config.yaml
positions: "rope"
rope_base: 3670.0
decay_shape: "pow"
final_lr_fraction: 0.0
batch_tokens: [131072, 262144, 393216]
steps: 7809
MLP neurons of a small language model. Each row is named by its layer, matrix (gate and up: input weights) and neuron, and shows model dimensions 48-175. Each number is 128 + 32 x the weight over its row's rms, rounded and kept within 0 to 255. Numbers have three digits each. A neuron's up and down rows have the sign that makes its largest values positive.
A block is one neuron, or neurons of one layer that tend to fire together. After each block is what it responds to, as a language model described it from the Wikipedia text at the highest values.

L4.gate595:125174103096151146183152130139115091149121125108177142122105089207080076106165095161142094106099103090155105072123143136203104093114058170082112099100160067122096179123147164076134161109176103154124093163177136151145117133051126087122126135183127094093152093141141193161119138134159139116113152141156168155139170163145154087217115140115120152151150098140121148116106060118098109149140
L4.up595:138120140156084130119174138116133120133137107100071148125122145121143108152104147101171083151108081130133141102140123141188143131228116141096087092076104119146118121120137072141179146152159106132220067130118096084120160155120147113093112131144077152105104127083143182114058118096136184110082168137025135140096107114163055112143144123169181119155099134173151126052138144162147150103092
Description: Clause openers and standings pipes

L2.gate132:156145131115131113130115119113116136145105135166144178074052070100164145092076142098122094166151147093112137161106147053134129146137148143116097167110091131113100120161112148144146137132173078091188156162120058140100100139081072120114120101179163123106191162087123064101098104118129163094098098172091141109135093118086108110171096165130175185152106186175137128181115171124186187172154
L2.up132:082149161131145185098120145101098200131151130121124085151097097114124153098083114059126202154087134107154137104168114160125196193167116168173121168089117080104153114115094107076154126169146140129146127084142122103162091185106125122076159129187087158168150099088129088146124115137088161120135193129048134111082130120091063067105149091148154136085098179129179176169182152088169118104060
L2.gate264:199136085170141129130102121137122098159140168132113120109115149151173195093122088159128057074195100170204146138097148130128158185099104145058093105114093125086108071158086157147026151147091129129110146182146103091034129090156162129114134177132143145140114131108138137122106061188159123167172132084124176101176063145141118129125090142112146125137091166117125139111116093157159143114112
L2.up264:143119119164156141155163131067165133133133113123079153191130123137139115156128116142106142163158118099140128126114115093145150159137114149098125134135116147112159171177066092118157100138114128188089142095095140127105084109129140050098122088141160122124118144117185098125106167149160108146110162166188161125128154091117075119109128130144057141076130141169108103136145097143127147156230
L2.gate823:106128142101119128120094176131092166110106148158180110095156110095168137109129172141067140140157107157151140137131125173121122163118115153045156138114175098100192156181150196074083058092129131169153150132131191065143126136212151126162106160099090160154118145134117165161115127084128094163149129093121101074128139179095150105137185112188112168138131154123115192098172157147121152076144
L2.up823:138192087159139127108060106109105161183176129101118179152080131126146131143096158127128135123179148125095109120105124132132166160097039147163132079184133182118099129150107112104174123097074085079189146126153138133104106179119121119098111161176164156123141088076088156122085118088167179068154131157090108168105064108091111124160108140142096174111115115116126177093089136140136161152133
L2.gate1303:118111132163043102108154146135111134080123151125116087118092174098087130182142129152112042221124126144125080124088141086150137131107173123135117138150164098122106092148140115172142122122114146104093170145153183099134128169133114101142131136126151100171090161143142078114118122146083074106130150112153125173132118145121133195174188108109152178099113122076137126083167097120139126117182
L2.up1303:152165091149107115144083137121121166111136152143173108119102153096122183128112137142103063087154137098163135090103152137100148130108176108146111146178146145171079116153142137100137175153127131160140147124113145168042141053145121146150097102093135189082106132082144116104148117128160105066110109133085144092139100114116086124111137149136121149160106148160097115084123203109094171136110
Description: Clause-opening subordinators

L5.gate522:104095149149127130201088100122135166122097081138090137142161110178145133176133112081127155144144190168158090118190099145101118149126149119104116105152149151074105097164159111115083121111074154131115117098108112117034140156137153125145082135134090152134172128101120143043065072127119148131148048108135113157104089125150115099082156176149103124116151081155167141114213164090127121068138
L5.up522:084115153201148114133103186157133117149188139170080107131087067083146062123121157115134104123092175130086084137115163056095098095103143091106117136089106101105174120092219054114180055141066118085133158196151158103139124123111119072232133110137111145097156100090148148145098111131077117172169131180172167164100065110147160128149139134117153138124135098103167085111159105158087115087118
L5.gate603:136053129158129050101123160137096148150105138236139109150153107101112111171102129124127133103177133142156136128160138175063104118154168138091131073135149120125104136166149055187104166090158135127135038144111101172159122157102104129165162097151120123137157082098175085103132118129155181140103088091160157082186110074087137098129181163086159099140188113079137112144100127057161155084119
L5.up603:169130141144138082155143106132108130134141094062098172087100142156151110158166120080129077065132111144164065080169136099098123099164068115095108155139123116143189156116104114173207183134078184094113124073151117149110107117083149151115117080163154113108139108156075146093141134123138131167149165108127090098127173073097072076154093133134105155139106113038137183064103205101118095163107
L5.gate611:151138090125150152176142084173111115135147088125157096128137122138149109200187144111101115108137123138119110114236204160079138125140108163117116180136116146154146122075121149197101172076059177165067102114153156165121111156082220141190094152169108132184178131140132153084096124096165121126101151112140108095109167112109117120193100168088099116205122163079121116124088146118130155095180
L5.up611:118015114095154149168090163150182148159140091092155111123086025162170162077135130094095111124213142151172087119104143097178149132157121113112110133117135110176123154096123129160136088133134141107101116099150169093137163116152141106153074128123120078149151159112104146106106117138181122164153139113035079134155151082148116140132168144111153114118145107079088154114139167121071141103066
L5.gate777:121093177097072159168114157124104179194071118139193151091099148158147110105147129175110141119099103093122175144141148119145057124085132150069124098124127119157129078141080095208214085151055098105157130157120170080147176120117189186195117141127125137114119122197176096086176130102147136137132063139154135118049171096099105180119165087167129163155142137129098134107139129110099186147141
L5.up777:089120142111111081146080134094148147137085091069088100080059096116093136177103104141119130141115100108122125103135154111101130119135127140173118115125190115077107104111068085176077118110084110111145145126100135096109131162087141185132127106153114099140130166170148133124175063137104072154108106163121139069178199148107153146167142124096123156170112092170142101157135140130119146124109
L5.gate891:108109170178109155171178160140141152143160101145188193177138142196107144096169197136105123116152081112076096123165137092128138128125100074121092174096117072176180182097128161165118169090090150132140154188151092122052171106152138134135112178150101171141154066131130114130165171108137108126094137100156109200144116124152148087134114122072114094132139095109101121140159093147083172105063
L5.up891:183105107058103150114131104101118084110094172121162108110123111119187113097147102130145099114098113092113148165108134141099141160168104166098133166147146133118154089108160099114177167176124115106123113142151050126194172077108177158142095205171156093145150087103105162151120132170110061093145083105114105149156153112085063094072134151157144110160083058119167118130049149113094153132142
L5.gate942:144053146110102152088103137093177200101122058089145107143144037105156193149174103122097151061138089107118124136152118142158173136176134109144165146172091135117094170105156096073097123078160192096094081113123163160173153114149089168106117092119179181108106141173114133075125064116108133066079122116140167128146165196166152124092109199164127140123146161072083088164125124123125105050086
L5.up942:051117142130162161095128113158164084167157118162137118112086224157114189156131173141130170088132165150066106107110134170101109165120119148157126149113118084136162087171123125142130132131118160145108095094123150064118079177116122137124093109203123109078117171133127130090152085136044136130110122133140082081160156128152046093136153210120162089126123156147145132089200129136157161134126
L5.gate1196:136146112103107161122121159174159139134107091107188124117133149219143154136138046126176169124113128187130055133147144150120047132103104162160085142145134108123133140095124184114132143121132133174154146170161116103048146173082143170125143171095101081159150085132107132117121099083149105127137139128170139114162096140199105117132153149125144139138102085127048113155164179106126161087206
L5.up1196:133156163173115110151146173111120070115127098083197111115092151162104143162158164136124182125181130147150125098118115130123122151107119065147183167165086119051146121149108098134118145091116085082129137156156140164143136140093097130134110114154146073088136114161112155121106112129126167123163156142104138143202140086109119137173145127030094111170077107087096131129127171110137117128125
L5.gate1247:115127174166056116105112138146113123140091116147076149117173112125089152133111122080121028174117102136133092087117174136122107109096160155100068148119055180095129101132134098161212141128117139077120113144128102117142113103108162111156151199117085136116106101112096163132054108088099142089144142123137117133138164140177178132129152169143176192148130137167121091123124124097086111158181
L5.up1247:153140106169092126119136156133125127143190124126106123159069123103070065111122100138102142100132128083103168122179107117181112151173149155179160198120131109153104092149084086176157161199128145060153171083117137168093066113099182153112094101160187142137118043107112155092106084170089098145119123112100145117093118149112147082131145136126144110105106112107108093145137157175122122125108
L5.gate1251:112130139178091162157082100170116127122118134131130122104162100107120107156080066125154131098116148125195087150155176171067163134137154127081154138092167147093125126162100089103113107144090134104132150143174127140165089114163174131092172188112158123172130143116134166102145156104080193109092133119123189129177119094152078085124117110142156159170060127106108101105163136144139134113121
L5.up1251:109007128112151136080114119155155113088152134052090143126167164166099168125132123114109111150115138164160218149153106143152135158131139112156161173138099124190109138142136191136130129129149137119165080082122162118115087152165197080123139129158099132115134162179144197130165189092102131157134173118105080138110114120077145167116183113154135103088144121055146131089107157144112166132168
L5.gate1252:057102105142109185120037084149138106135157160175151123174111210155125136132114138112149205118130134211108139141138162149153130129173152088152083169115124101118157205136068133123180116082102117137118127121122119115120170154090178105121121143095180125150120130110184124082128129165172106118182081103108134106203119128136099107134094109142164152098133063114138154091161174060165144080036
L5.up1252:106193153166125072073118133156128159099085102088126133113038136159153157117172062091177044110079144173144072103146128110082137133160116143063143143108106119116101117100176109098122171155110123110150150103119123192103117099064107147180129122098113088116121128121135079137130147091126177164119139157133114127074203115156096110209126154060159132107091111108124118176126116082108155039159
L5.gate1314:068111122066155159138154106076119138103145185126113096140109100132174133149126110133133097103129124101160148192156184151135144121164127100141046123095120161142122187178148138124121097112176160132125080107137103175169102154148162020101148128122085176092116087124123086076145094195108068153139080108109109050148151096102142094154128095165130112118114121158122174161164100110135141061166
L5.up1314:148109159137151148152148139128084065129174156086160149120094076088138185071146141107122097115162113115064147122097142170123114137091133171128075092097165167134158117182126076120108189148123169146095129133134129129110113112181147120147165161107114059124081099095155122108131119145125083123162084191125152140103165109070121147138154146109173123073165131114133131083060109124122134116152
L5.gate1436:126156137096084123145158107166120118106111128094153174186128115158145126088152107148111127128118140118135107153097172142139082173093117142070107092122133178084117146107079117155138194124071150187171144180188161190123035131114141115087118067162180162099145141157107121160099101112118124133043160165147110077113153102151167153191164143110123173127147161153133090130199134132070143118099
L5.up1436:194084164144135150101110178116168154130139134091085130108143133164156186126150129202138114159097133068104124123126108116120117073085130115123100134117148190132088136077107132103171116176094090111122048094136141132130137132129136124091182067148206135101093119162150139140136099102130097134094146154091051139146227222139137140132145114126100125130220136214139118094148144143137112144096
L5.gate1519:106093143139125147174131116108115155113204172136115120108183143159141093141141155076109196142124135101147145147145127061121128128145105217113117104175148135135097037151153087129077133141112144218195182100142121088138136089031114066119139166127153130094090133181071131111055138061156129110187103105121153216110167162145091143140080087138058126113134173108134110097199176162108154159165
L5.up1519:143149116144132114199176169161141175170138088140132090128118144090136121131168104103156157094126140082177116110100098104109154087111119193170132120143146127078174088121164159131201131119137133031139148168131165119116106129142194146182158155066130150154149190169092144148097076109074128101118159166100134137115115163095118159145123076110087158135128123104138106153140120131113140175139
L5.gate1602:154124097135132186180172129134150141149118119139150129102139139154092092104121200097105143100126135112094098157092141173100167173092130137105097123130070142148164078151146107155148163116095162201141132110151163050145161127126101118084117152147164181165072086115173090099113202187123116125159161132119104140104091170116209092113088152061156170136099120055138097189159165146090133132078
L5.up1602:130110164079166167153168099105131125079062086111129103123075076165109171096119160141138129144126123202143092139149119137117122149161135107212170077136107163159118079111123115154137141142101074103157131146120130148123138109083137198097102132101141105162160114181118139121097123121107174087127165159112164121112121156166118157122058113134215114174119113126145112114137133139141162136136
L5.gate1734:053141089173064145099157151104099192168123065139195130089078151183126167073123134120111170138170159135153129075112124066101161108138136167052175101116091077102125138161093172153131199124104150127081161155138103081126163170184144165153157091141115133099118123133107099152141147187138109122196162150139097124126098118097139150141087176105093055121136143114102166163116168193167139117109
L5.up1734:099146171150103143120152140129128194140136137066174155161163121102173155188148108102114112108167106126126061126121125138162098170101121104175113129120095151109100142107137104193148101129182149126125152136144101069135115112112117101152114083177077119142115129133120108069022141073148113168162062138101152191178099165112126127144148145154126108156017189016157134108109159121069140146095
L5.gate2056:141140129126110186112118123134157104093089167149133170078121104126148172150082117105129077112123150108100127110183136045123097125151097183099142141141126121099121121129131137096139100090070136156121101094117087110096163169149156093084057175098128095210135098174125104108106109093178131099108092140185161109176114162170172106155144128167158166179149135094103131130117191104150138103133
L5.up2056:117135145125119143107057129138109134143148134067174116132124111121111129140125107169116113156166142158161101146179144134135075148087185106095112135104100181162180158149131100146130121127128157147153127094101130110177209160114133130198163061118159141217071168179171103090124071165146101174104176178156175102105144086073115107177157165124090134130179153165072174081219121172176108135092
Description: Opening quotes and brackets

L4.gate1866:096103102150110178110102084185106118121102108098091096104122149073107111150122130162141148130130153180086137093137146120060138128079129087119115118107122121111147106153123081137122149092078123134131083134155101078055099064178163100151066164157132159153077085160133159054109114094169132141131094141157133104198140114193094129158106121135115199118128147191133084174083134135145093131115
L4.up1866:061170150137072150183092156144129136165108115127127114134122120188193109087125102153121129052130125147137140104181110176103173133119110099106123071135081161149129143128141153151153197128147106112165130135147190149138137125070110140140089167132149169134136078172149072091123099074111155177164141095156148148173184110116108121231170131135126083110104192141175107119190121121106115125142
Description: Opening delimiter after phrase

L2.gate1298:154105107166112144076097139179139149140131063090146113068140047085105191097112106147143121094106121153178110114088174148122122106145121142118094100094091128134139124092105166133142128172090089081168174129133164132097117113142153110062133137135112129105161125123126130122156081114112094071050143139126122105159102106155179115193101125164080147135105110121132128149175133133136127148083
L2.up1298:123093173135118149124032137169121084149146151094119124141118156130136110122156140093137095125130140108101112120124130148152127096168098112120126097122070128124170132126098104167135140107126169125124069148146136081095162129084136079143086066108141177161102171105160151126162182168165148154141089076128151144122137120195114087131128181079094132108120167106153096131124154138117145139090
L2.gate1742:114162058105085110111124201112129077069093080144126141156148137147103120081154058149125121075175168124065134102167134101137149109149140107152095146183183118120114140142138107144081112178118086114150125060128110147167148130144112101164156129113138087098158081101147098099172110058166109153152113158115138086163109162116100157123108102156158128113122156171134114121121114138106170127149
L2.up1742:134108111083141156185131135166159072121146139158100088106110157140062131125135125084133125152183144105069096164127092112143135146120162065163121103103074153223130226126089158096143094151160176094146157150115164136215154099064083156128142146122163152155112154078099151133128134129120163101076123101088101139128091123102133134113133159148134158119087159115109092147156146117071100140059
L2.gate1965:162085123163107166136098149140119104166066131075098127105099124157134132125161126172105090144105141151132116112182134095169148130135125104081133128137066097109166131137128141103121129105110134120117138138098148124112120156137180136083088130138089131129138074158085124099126088110176149059083118102123148159110109134171057101151097103128085084128129102130117126110178146117132162069162
L2.up1965:180121147146142152174151126121145072141156172095097135164116099127166136103149143108103088109174118165095074119114092068059139167105129147125135155113076117120119132096097057140129099082117161100030132088127165171144134122136153141097084084116125126168158102167091174092143090109162150106057132105096109136167143117204100106147083075140100051107121117096124167145151142148109178092139
L2.gate2109:169117138164129117181121204115109108193158091103120152094110116135163092139156174176103099118153113143133071147131128150122077103116185119075165120115061148121179152133108172157111136126110155108125122109078134143143116112118188154082086104122153124121110099167112136073112133150155166088059141122063124153147104093099107102174142136114087043133115158112119147130186090113123146080147
L2.up2109:110110124146138145111183113135178076131173107087123128168095100115103123178132075091160101154128108149109085161168188133126153120126143209109123123145109106139098107049141124119124144118108133053082090143184218129132146089111162136099138115168101166169200145169118111119144107129131158143087160125154134134133163062102131121242114153108116155116129126078104127108125122082107176167110
Description: Hyphens joining compounds

L5.gate373:092059151141128103117066130059144125111159174096168123131135114117118108140149146131052152140194091144190097120159131152133088083038176182081085115106154099082134111103135131166113125150099137078123078163082123077125147172164153072237082118144102082125120192143120113132086132146162104117094134108179191174153155186085103137076195172152148104120089159135096119151148119166133158092107
L5.up373:167185119136082148123125135106158127149130174145138109112125187112101156106147118183073144116124078171134123101056123164062103099131149134114109063112135119114149147135093129090156190122144073122077151113137101173094181094133132105168103180175158154147130176157110097097072112093107163108166122165151152107128125112129126069139192148147165151101157141092135143096144151086167134124058
L5.gate637:125108137113115100092170103139137120167065153123154118118115138131096133134123128138094102105172145118146106184033151180082068186137163123117115151102088106170147171108121184125118107145139206121103112136115135085083148126192127118155176153098115138141160079114156134103074095123076097126122066117128138070102138155114122162100110107156130120141166133155060133174114105119071157101117
L5.up637:186092097083126121179107155149187153135126143164140143175110109116123121050166124106181117082199176107147178154119121134144128168129183138091116137079128128162189089144159163161080135138163191142143113115067120120138101119117152172095102120159147080158131172088204142118107141105154076111108108181074075088128130129051133113095084190137137117138049133181134153134168134151133101101160
L5.gate646:159109140102152132151121194118141140104104123121111120094104097100166143115069158177137112122052078163154137138126110121102135133119151137092108104080115125080161136146140117110113135203139127140133178168134123135108150176155108087131169119123127126092158140150138128136100154123189121078136134115101198151147104098161117144133116151132107124196098208085151124129121160239121136199112
L5.up646:061176148156125152141123089094170124093168117208165119144160161203062087187104054127152180066190117123121133198110116164116148094206133115106178179092094126147173077144137092134126137109133115079108105071127130095152157094131162142116135157112086084129179104180168102166088140162067150142104165112180123139097113120091131091150111133236152123153132140145076082145176108157149133150140
L5.gate653:142087137111028141113130134093100167186167134131051131118139141136128152114095113132116138082135101135120134110089156124089135166107104146097090158129092199045114121166170174145083141149158123079136177150164109156071101115115126129095161133149140112124204128153107123177127164150116204141118191097130176091141130174172151160225171128087143152134083187087136130190147056116095137092147
L5.up653:137150076130150153116171134103136118191103163135082145062162160178122163083153153150161124114149091179098119147147120142097054079140106149068095206069085141141131169134130190124173129151177117118119133133102120129121135092116114141104138138165126114111120191096155144212082124109105111175104161132085111081105106156098130102149128127095129103102077112053174147133178053178105152152100
L5.gate725:177131092170160060132138165139132135055139158129100163153127139148126130125143143119115134116141085118131142123078162104078164138152083171084123104102086151126079160132145135105112153122089132157120161121156142116087153148167092061100132108139145161106193202197113141139130144117153181118148102141184130145146074165100118174130109135104148152116143104074168073166072148160133147114126
L5.up725:134127066102123142181123171118098169107108159111118134094188107193135070159110164135089185086094071139169096141129130195130161044101131159144132106107119142124125113081124126154153107139118058193085122160139117150139160112154153098137113124121142172132138104140108148182139080092106141079147066117102097111151160099117157158150163113088161100134123149172128128112155130173201163123101
L5.gate938:163153121129127146199109118125120179085088134100147105062149136137140151129104116110100158089081160114141100079120137176168109170104135191084111127139153143145169150169207125121148097136108143158143135143134088093087122084119137082127170136118165103177161086102124154170124094176077114118070140181111149163089169133051101150102182118143144130065113156066160130140144114090192150185143
L5.up938:152107142122147152137102156184154155151082157102136081084141136058102181120093155117142081130061117162123126141116076221203143145122109116117154169172159115094136130153096097092163193135102113117115133182084139141089150142088128118151138161096176107153135082108125135176107130119086075098106155187063132120094111177116144101197148139171110089163097091065183132186148075127113143089139
L5.gate970:119179120098125128166075138099127110087109124112096143122127186103150110161173139177136138090098169154131126201138131105126171184143127149122112117124142128153167098149104093112111111067083131108196057113099037166133143139130117080171165172140162113164135142083193172148180089120171148094162112134135140039138128150093138183120118111136168131125137136085094105129078120113182151141119
L5.up970:187122077062177132116172077152148126112197120171112150177148161091075119109145137162107137121116123135130188104135116139165155199073064190075105145169155144132052083116138148086175096056138149157097072128100126094108120128196137089183121140101154152149111111173079081156167113095119170090142149140126076145099202149135096172082083149168073161154177110129132118069108164141075122137115
L5.gate1250:144089122150105126144149143070102158150060184149115149112113182162098192054124106107120092122143127117203101177150136136205180094129148154093117120140190165126163082139103160105138194138107116140111137189117147130161120078139104105136098154148166178152163139075134114138126167094121114134121116149128110113136092146166080144149166061136120176191134133125194168119140158161165158161086
L5.up1250:157190077130101126147108118116138173127179168132095120130150182096100141101104070116114070115161134174154164133150116123116150171073109127139091171133162165126090130131147147131136194117103108056108116158139172107108158114099137108122052202082149154164138090176114222134073166142114133129104160165156133089174101160109070125117178215135134139142105118136090155171133153164110161157123
L5.gate1387:129142154144138140137111129182123200170112132165163128144130147137119156147099121223065122106139159166203104135124143150088147142152125144118082137069125083103095116181121142097155169166138141147116103108140152086102180135186113123108109146163167173165097140099132087082145111110179120074132167086120075098106131176052122117131096093145108138169099136123186136156140145050101182190134
L5.up1387:120149133131114093080075129118113142133151118092098087080122136117129132150131170113155126150099165159202132127120154152133159140085114144092152104099164101096146180164065176097134127140111107101069138071140136129170166209128152097100153124142154093135168172183078172099100177087191125164134175174106157160150149166043204147189135104142061082149173163090170133122143141186147178104145
L5.gate1509:114144149148129179192093160121138142125169089113090177148130123101139102083124174121103133113141145190127080170080149108103077162095105112045118123087081133102154146136082122114117079171130109106169155169182141081063150137175120180075159143123113133116086179118169090121064137142166177103140148154141166147117119203157125122100143171120105098127140194068103137137093140152125140076131
L5.up1509:073114173120122153179121220143114104070142142135062111161097134083163120156124203056135078146097154128089121113108114148137093090159085122114141170105156080164048159109165136113098115117141101156161073154147138072135132191118109147130129160127178094126103139081151146131138131105105133129126148108133177141117107134205100118125088146099086132108129179152175111136115207153171096134073
L5.gate1596:207115124133087149099116132167107142226177147086081117131194129098100165131145148097109164132154106073161119149144159135120064183127166171104158156110153123108137181147128193107151155154136163140126138111155083119154162177141113148129084155093075139086136142054066113137113161133077111152120146162125141149144125148038095128130122132167111085150132170099092151139091111141083161113097
L5.up1596:138147165114163169170089158138200184132106160201102147140159085138059153127154175175166174120059138233151135150134070134143156157189134079168161117113136106159128166165161140069111159094153083094149103149102112104116154119147139131073120165105107132117146167100134096116115061131118106149107148166114140088077160120143068108177163166078132160086109119127056115126098160132133101157065
L5.gate1669:135144171161142140132130164151150136193141057113096141142155113125144141114156113078171127158125104106192164040077125118099116108137091123045148124088177108147127139104192133130175100138141171155096220162108097122128139102129082087123103164134214124106139138069113145137121172073110085103169124116155123149115129086082124134153141150121162128099157094146149094144086153119112140161158
L5.up1669:137034140083141076163111133114134108123081085170034110050134103081127131121123130116099074112092104167111184059155142176052150128222166149020169158135110148129146115142127090131165093159091157064076135148120146142080128077172080076095114124123137201157111158083168140134119140079097148161132043131147130150095193140131151112106129115122113152099134117094111160154091123141109106142197
L5.gate1706:146121105091138145113151174085123120094137149199145153082146155171142119086066110087099149130116067163176081119178126146159143079122133126136119140181158098122182162134136138179149100131083169133150132117130106122206180170140120096103092138136098061209114076105120116112169080134112128166108117183158109105095123177118111082060133144106113117132139108154156134082109110168144203145109
L5.up1706:168123123064113099088182173117150120209153148142135114186176167098149136133145153171116197179120141159109130109151109170110154112151138064091122179120131113149120195157115168121103124140142082127058119101126066145129135088121130103102157077172105116083166153074099125143187120109066108147141216133102066105160120176163189146154125174151074123115118144156143086117148153102144154107129
L5.gate1732:138117120163091146132062143065096070146174123183156057151163173142101112095101107115143163108142097134114153100158119175106138127132110067146101094126152131041117140155151089066166114045102124135138096102149076134130168137190122145093163118116084106155125108172138115107105133122184133116070114074187120117141101131159119122138149142149143161117156070131088088109077092104135117124126
L5.up1732:125123133141104070165090118124129185073162138110132106058123078150154160144148123199078091130097129183158058124128141142114157158169120110134108122219075097181127127158172132136130151191144144086171168141119153075165154101167075109073119136123140093055150096129101135141096125048119129115112122148089158116114119132123094122193099097148126099056124116150064194129147050098100154114085
L5.gate1885:113117105153096153164086162136142132165108111125216138143198155119124103143089130175149109133067165116190086152130117146177091176148126202066129200060087147144130121092176152106140144129099091139128126105154162079114118114129162166107166164148134123119099131109150157069109112097093139111128070136142140141123136069131138129076146133137088203169145121164192137155112117089169148064123
L5.up1885:100132211107136226148084162155125101075104169116085133116116076160113116104118165123135122158090111177125126146167139135177112087133141133141127112144106108134192125092126139133140159131115142140165132112145140160111147091183128095199085149149125152124146125125189141154136118083176162161132174147193122134107105107070140125140139137140105106148128157094124147127164098141043134122126
L5.gate2070:124108090102138137186125141117116143155121208122136159120121145141159126115127137137104139125150121146092142155181147110100113143137124166144113107158141070084092144183147184076085213105132111105123119133154087150096163167143118025081152133163143129109130155101142209139184177138145127158095163156143138139177107142093147086115081175169127146110168063144164104099128157120157147124195
L5.up2070:136173184165162142075105176138117152146112130126143146115150139113099179195162160076105104113129139090162133150127130156088139202114074145146184158048173190177132121134073149075164082119149118110141109104173073092123064138113130152097096161146136180129084116191147109210146127139137144047145155176101097141151133149162138096152121126107100183138131139144186110072168104119054171108110
Description: Clause-opening function words